config.toml
num_key_value_heads = 4
norm_eps = 1e-05
positions = "learned"
bias = "all"
parallel_block = false
beta1 = 0.9
beta2 = 0.98
weight_decay = 0.26
schedule = "wsd"
z_loss = 0.0001
dataset = "wikipedia_en"
MLP neurons of a small language model. Each row is named by its layer, matrix (down: output weights) and neuron, and shows model dimensions 0-255. Each number is 128 + 32 x the weight over its row's rms, rounded and kept within 0 to 255. Numbers have three digits each.
After each neuron's rows, "fires before" lists the tokens most often just after its 100 highest values on Wikipedia text that the model never trained on.

L5.down435:136174103140075154102124123091090099168208128140130142168126123151127137072098118181131138028113160152169141101127107080100098129101106102155128135094120109108136127118063180176088127117149141203130148085119191121116167107095135122090125154187092147152095111168132128120107080172094151200124203103117109126134084140133150087063095101128096170141112104095156117124102156092176179148121130114123111150160104125108128125168065189134141130110162139160133054108127121119138110142104098088121140184125130176196073144099151130168114124089147095185158098186145117122131132169080166179107158127148164141122142160107167173112158123115102093136124115192159129106115127142134165203144127062132167078180074146071176134131138083109084171163101095168115067145133123197077115104118122
fires before: "\n", " ", " R", " A"

L5.down976:115121213126047098180086107173129157167097150159122139161143090160231146138147108117166084112114174144154109146105115117142146115121092159109138122146097153118129132139151142146131103117143121089160168095218121106081179075094135152122155118171123125140152134209100097114127147156151192115218128100089115116131163113080157131121067066188112102134172122172171080086094123134132099112173050102112109082141123104123144107126113192117166079106178153143125096123133128123133112151135108102171131147148149126132124150123127138164142164153088072146140084162110146159084155120105151071106127126124127116104123163126156103150153100138112112150136085070122070099144153166201151045132078103125161179174098143143063180144145054080115133130150131107106066116163157088077126148161126
fires before: "|", "\n"

L10.down444:125128176117105131112141104126147112160143168169136122103066114170083098151077208141151154123133156173142110096097118177159109138106135184121109122092080115090141087078099120154145157162149139139080132118125101070151138141120146121130115130153128082128149136109064163162134135177090123077142157129116150171141076130147159117136128083137132052157119051118117156109107150136136152139116116131136144105118104135062106082170122152101115116129118154125108091127120124133161127172109172125139115176118124100146103204141116115136084148133121109142149137153140143103172110096154212166120120149132130189146162142167105171149109060124138124113118096104092162084161144157121119048140138108112122088133134173117096081042095173102110102089131138255118139153149164137136145151136092
fires before: " |", ",", ".", ":"

L5.down549:145093159126117135121139079174150118161168098136073094096136098149110111159110109097100116071163117103119099145101143184142184184142155104169122126133141122118162125131048192125143174135112119120127174145157082170128169104120100139140123149130133137145140109134183128131095073169113092119177102064111068096110142094040139043193141148111084127091164105097172101104130085174102075152135122168133184112187081120102153160117124116135114137131094125135122098143140130111125117157185139090137105099137104131123110149114144160127117132192094072099120142195125139178066101110145167114072128152208115131121066045102093147162173145168190046174139099127153097079155128151144219105094060153112173103148112160146113136117164133131141136153135153157144172119155109102171088096116104
fires before: "\n", "|", "-", " |", " "

L10.down318:093082098101135146068147132111131142143151082144116141084147152148086106131149119067196108135112093124092093099153097143120101196151095145152072132114134147173145105141168122120130164165147125113109129179102141069143086134136122239135131103118088070119124098156143084155131146177102126185170182151171146140152093129071168122130151122121133093148191124045103169139122127146107163113169114137065138111139154136175156091079121139143187070103089101149078145105109098154142117116164061128163095116043126132150135130155089134140105085180159135158137104170104138205128158146090099138165077169174123081131101128112107114178146130107138115074088083134119160148138074111112117118107102098124149146102109152168167152120093119200126209182165124137141209187071120153154112128142111
fires before: "el", "n", ":", "ing", "k"

L3.down900:104180054158107165072141125098151147143127171126155106129149125105145148137157169126133105145174136157089061173127125087148087108130111110118148179141141181046164117160113151141137088108117070125148154111091141102155112129120145182160142091096116165103185150137120154084131098075125120152139178169138142044141149192100075104143134085135128070100170110170126147180114179110066221133124128133138152017062112109130173147166148127127131125125141073119101115109125119130148195115117159130140152161152128201104095067091090120115117177138114106144191134114132147079040162053133139148132111131085165116096123134172122103137144120133138148115156116071050125120139168114127128097108103141107162133133096184159074086112221128120104142158119147108073124094115116134147141129116126
fires before: "W", "d", "ation", "N", "E", "n"

L8.down599:138088115104177112060096106109070099169109091124137137149095119138041183115159122153149132107132099130136136171173136084081148152110158118107150131137121120116102067105215089118092062136190130087146131113088156103088149161150145114208144140184165152134149169113147135090120131144151054106085152129096129116052145129092112094153120109168128116135113093107077117112135105109104125106142154144101114097104120159125089145141163122153085185098112170145155093113154145134106115110107169164081133122084130159120125159160193087118146170091140082132101188093129122137136070119169117160143087117170159187101123113087186123164132162137051110135151116161155219141139142140168064187191182125141117145129171217134112110111083124097123138131133142117086079110153155204092165087132155
fires before: ","

L2.down538:135157177180143084168120103078196090121117144162124101132140123111171170116091125178109142064095070150159089141150225115166088091080158119140116134112191189075125160076141150078138103120116115151122133140109164156115096114112094086148148123117161123120157156125166119161126067163114106100129156136129162112140103090148201108165102098167148105129145128134118145090115130086154122198130135168226119125058141136171138120179146108131129100057139101081142112110115117118134065087121077143145102125166130111126174153186142132127098106200084113110132176081108132082142118093114167150137170125150137115117214108117050110119144146129165148125232113111144144171134105098133110105090133072116107180145110175158113110078122085106088112095134205143129113102129108138107116126192127
fires before: "s", " of", "al", ":"

L8.down374:145170144127138094121111156121118110111106143125095166136167161072124130101180092120057151147094197120089127098183114121098097130133154119157121098193079104131083098141128056136116133115150128070090135145101098080122108114134158101143130180171095104084160185144131150143131102144140137061167142126133169100093111161136086118083110159151138165182101106116102144131118116127191126156096133137087082119123116201078198093137126092172113141099137171130119109127109103111127105098106166114123158201096211133072140113129194132162134138076082116127125201118100110090097069107160089124136123097132211089210170180189172144102135179117088174180161107127085144161084150129137125113111133174116137133140123136120109072163074191186126157134097155105117099129113133127103169101086190
fires before: ",", " the"

L3.down365:118147146156165148120090039120122179145103165076181174115167110097166132111095135034102097135130086106072091180146083062153085129122162185159106128200121160072122126092126155118141139133109079115088085105115152121108155042122147173152108136136145129150142122150190130117117070107077101149153099146153129109118133162091104090094087092128058141113119102133177120140101145164127128120138115184106178107147124108139131178115137168146100197177201081124110172086118107130138133175144150127119143096148095204155144126097045171096169114129125155106107147104088125121178178148110122127128086113130130111092143135134127137140146186097118162135179112096148126086150146120187080047129113124144134154119145147187157206137108154113152075138141111155085122205154127171095134135137098
fires before: "d", "a", "′", "ist", "n"

L2.down445:141143148132145119174110164074126122112078073116126107197141142178119116094101112097131118143140121184118133056142130126140151059157092152126112185114120117077180131130106140135103111124115109116167113153117101133077166094124098109140127121158166135069104174167114143148120119065163134168102138213126130078135151151089153097183099154130146100139176078154111137132158147150116081117127141089137085071148189127238138119119123155151133187126159161096141137091141195127108140130103124171141119099103182164111085183130079092140092161172151121157142143120132120118106113094176146134143145131191101186140143053197043176192086096158153110087068142051143136110154170144149119166116130094059139166120077102149124107113126127142079082141143107064131074136127120117093115109139170
fires before: "er", "ed", "ing", "on", "ation"

L10.down548:131115158109130124138124151137113139144146140118115133150123130108156110172121110113126137141146104152158107126139175141159129168118096126210110068122087164104060133146087143048131214163140128115151142070190112108112092150154136197112122123114103086152055141121076098097170145129132116147101126057183154172095118101178119142145103169124135109078179100085063145105155164129201094094125108096161114160169112098125181125103135080088099132107120121126130121113189163065169174107135131139155197149113114102078124133183094125119120151086137148140152137099138143154127134102155165162115170116146138098134155130071156103083130144221146156154178060144093146110089118131172166100115081099080132094124115174118128192044131151051120099109117187177077186148120119153107129161151083
fires before: " |", "c", "ed", " 10", "ize", "d"

L10.down520:133116181125180149185114062151133121068126140168178113147204114135116096149140130141118163136102139118094110124094182110138122166119118120105167064128132116142139103142123051126087130087122092115127166079117074122087149207207164192147129184080103118143106181117101105126096126187191097162131173160136151186126089136095125114132142116108112136165121101089137118076109114130154144117160165172129149134160088168113088153171102209122153129169099107191102017148101106155175166057142091112105089092103143108115090121118140140130107119204123127096154138146079096127155139149090102112119116146150080069122147135156077139145092142110101133099105191169117156154151112114126134155092116071166132178142134182134103118104063117065125163113149075118100158147167106160126165167130144
fires before: "el", "ed", "n", "es", "'", "ent"

L2.down441:134111123107101156155098134157145074129127119181167131165073136145128153175145161154157181117102154116102133140105110123119141112071165122146192128113136152131098161131159110135126127147139059120152087113167116135167159166161102108136150084105128121155194104220170106096234170122134112116145114120112061082143167081123092094177116086099084108109149092124086177091115111184106169143097175198128117123125132109125156097149110108141136131068184163184157134089173160106089090111111135118140151087092108119118127122204179120127216146117130093107037172116163130159097115079116137131150195114124064121111083120136121135215095099126135107085098127134100101101197114154092130152097121078148111087158129148135124136128085136119126170118115120072100161174167095112054162143137156
fires before: ",", ".", ")", " to", ").", "–19"

L10.down849:132062157113122128131094125075118131158129073094114101139128194206154132135100131076148164139181079111152120133166118119160130111110159159094123171137171107131141116189098060072180149130114174157128148121127168083125128129126133117160138132157138100144100156154106149104095142103155159081177109107123159177134143063151153213099163158110067092045109091123127139131145072132108090139202122133122116087141118111119123150131093086157092167197100170123122073136106086098112181073131119138120172156129115127086134142131158141174158132105131192103109052121080151060115117174077156114088039183116155168155088114166145110189120103164100081101079171109139121145184189107141088125092143132060135114108125138134157130119152098102144139171129132142118192124118133141176078168118122
fires before: "s", ":", " |"

L2.down660:154122158130029166155079097144143128121093125176111160156114132163195152150148083113147101150149149132136102122096171123157136176117107110165119124134109132130115139119147136137099094134082156127116153119164112146095203133087147139116114125126163137119120115132105130111097111127131120116255170085101139112101132102082147125122075098172101130140148116134143110148107117126171129112183087117141130102153139167184135122170033173078157115122179148161127036129113158134154117160117141116164125099046115173109124143097094151160134164155089101181108110119173186157110150161105125085111180123148091115107130135074171156144178085133098135127130070116132107106125151126170127045113091080139078199162114150138089171142131106119101119154106149088068115117109127147111104104123154
fires before: "|", "-", "\n"

L5.down864:122113117141089146134171139098086104137187101150133152166143168150094141037123106144179135021098185140160145096124094125059088089059114148151144077076137121099114117134060164161132140109157176214138163168135198143091103112117118135085132160182124116124097124148107141128111053159102174206115127103091135132130086183152116102107127128113100144173121153136147138123148170119164193142155102158140116170132098097100148119145110178129116112105149127106105130081127114126141123131118132149143186098148115172150108165101134097134097128121158095167140099098168144136110141207052110131108117105141155167113148148096137184121131129097095087150158119189183124153104116163125185226104134061088146110129066151078151148130108100100089170151084120174136062179120133106127152128105139
fires before: "\n", " ", " +", " Re", " 3"

L10.down1005:082082109066082128154174111111134124118129156169099183113051125169137087138128184127149103166146196172126155090126108085074156168089129158152066098107121090111126083092117064117135159179111111156134137145094137077140170101116158188113085098149139111113140098075116130157086096179129101161159127165163162188164130133118172108116141099160097072095112107124136192154154147196119146164106088133172132152116149164050144138153138114141120150179075136173122110156145121125177172137094180119101165175140099090128143162113170155104101165098171170106147114154133099069131113172161179205101101097124168114133110159129152117102117122086122107146108102078135109126147125095129105108151125155105129061088117152100141096093127096106125070077069089204063132163134157147123182163144085
fires before: " |"

L6.down332:159182196122074152140103101131139125166119120164109166130155098139172138152135097136178154082097100149128115124089160109154091118112118092194139130143156092129074129092130150158047109129102169099150127091170107145088155101110172153108151113205151092144127132134164135118092145139135138132254171107086098118109096119074166141106068122157144165127104113131151137186079069116120114129185078116157120122108129162123152104175073196120131146100138124157127025097112112149124088159136136120145143116057118161083126175086098139112124143176113048164167067112145170170138107138104158163111135145169118074071147167140167170157165082111130088142157061149143105102109101168111109120121107092097147165164117122103075171109129139131146089179083173081101131120118154135079105095151153
fires before: "-", "\n", "|"

L2.down1023:138152126170054148123097141097112086144110096108068128081119116177129154187134137155129084111146118115168096163149107151187153123113123038166142086116172158117155176094126103074100106166139136105118090145121122136112135118108138150080172167176093118180162163155214129131179122115180118156121114110143078110124123130099163091163090113122105093134121150107127132155120125118160115086168115121139072122122100102198167131083150152135131133117157054168127070121112114164136084198156075114218076069078144081122142143110123114089078117100134183096133097102136113142092135127103142133174157143180162136165157151106090125124079119158166099152160050130119101108139133157175155180077140144116107086181131190148091190130109131154134118164130149028119090120166140132138102116196162
fires before: "\n", "---|---|---|---|", "-", " March"

L3.down462:128137112106111150117077120134217123079064117068071109103100159185169149091095125085125181132120099186125076069119168104106113106122126154171092148138135171109113140137110109102095125112139077077145183131139194112059116067140135158143095080179114164138139122127113126172131110153146131138116161102099142180128107184133116143144099144157145127196128134163104119145132149131159123137056061194069122079080131082166145073148124158138087080118118087086178178133091161113113112110127103092126104141176143155083102183126122107114116190118110085154094110070158154119062131136198134155173155144097105110138151139116105200153181118200143183159160140136177154115142161096097131107118081132161209090107132120139134129139125134096188135126128164144159173100136114184155120137133140
fires before: "al", ":", "ed", "et", "B", "ing"

L8.down510:120074154107108103147146127122125182107152090136120096179146157144074165159124190171134155131172127142154128149125114123053110119143131079139140126150111094093101085101145121188162125167104143125183171158137171136132125090081099105142098087164180099164073108074166109068143140082171123108116107138152095144114108148100158083155139126151128142153090084191087069113136149177156123087169159065140092150137124162102100153168158089119102156143103174147184137129100131130081085137121145152082134098089100138105103118167100156085159146179096077154130204104094104163172143176101129157148143087124093147113165068142224137156092098135146119104130133161126157094155123136137141184125142147106172126090136157096089150137114108087099190113084094073078067177098112168121125237145104
fires before: ",", "ol", "–", "lo", " he", "el"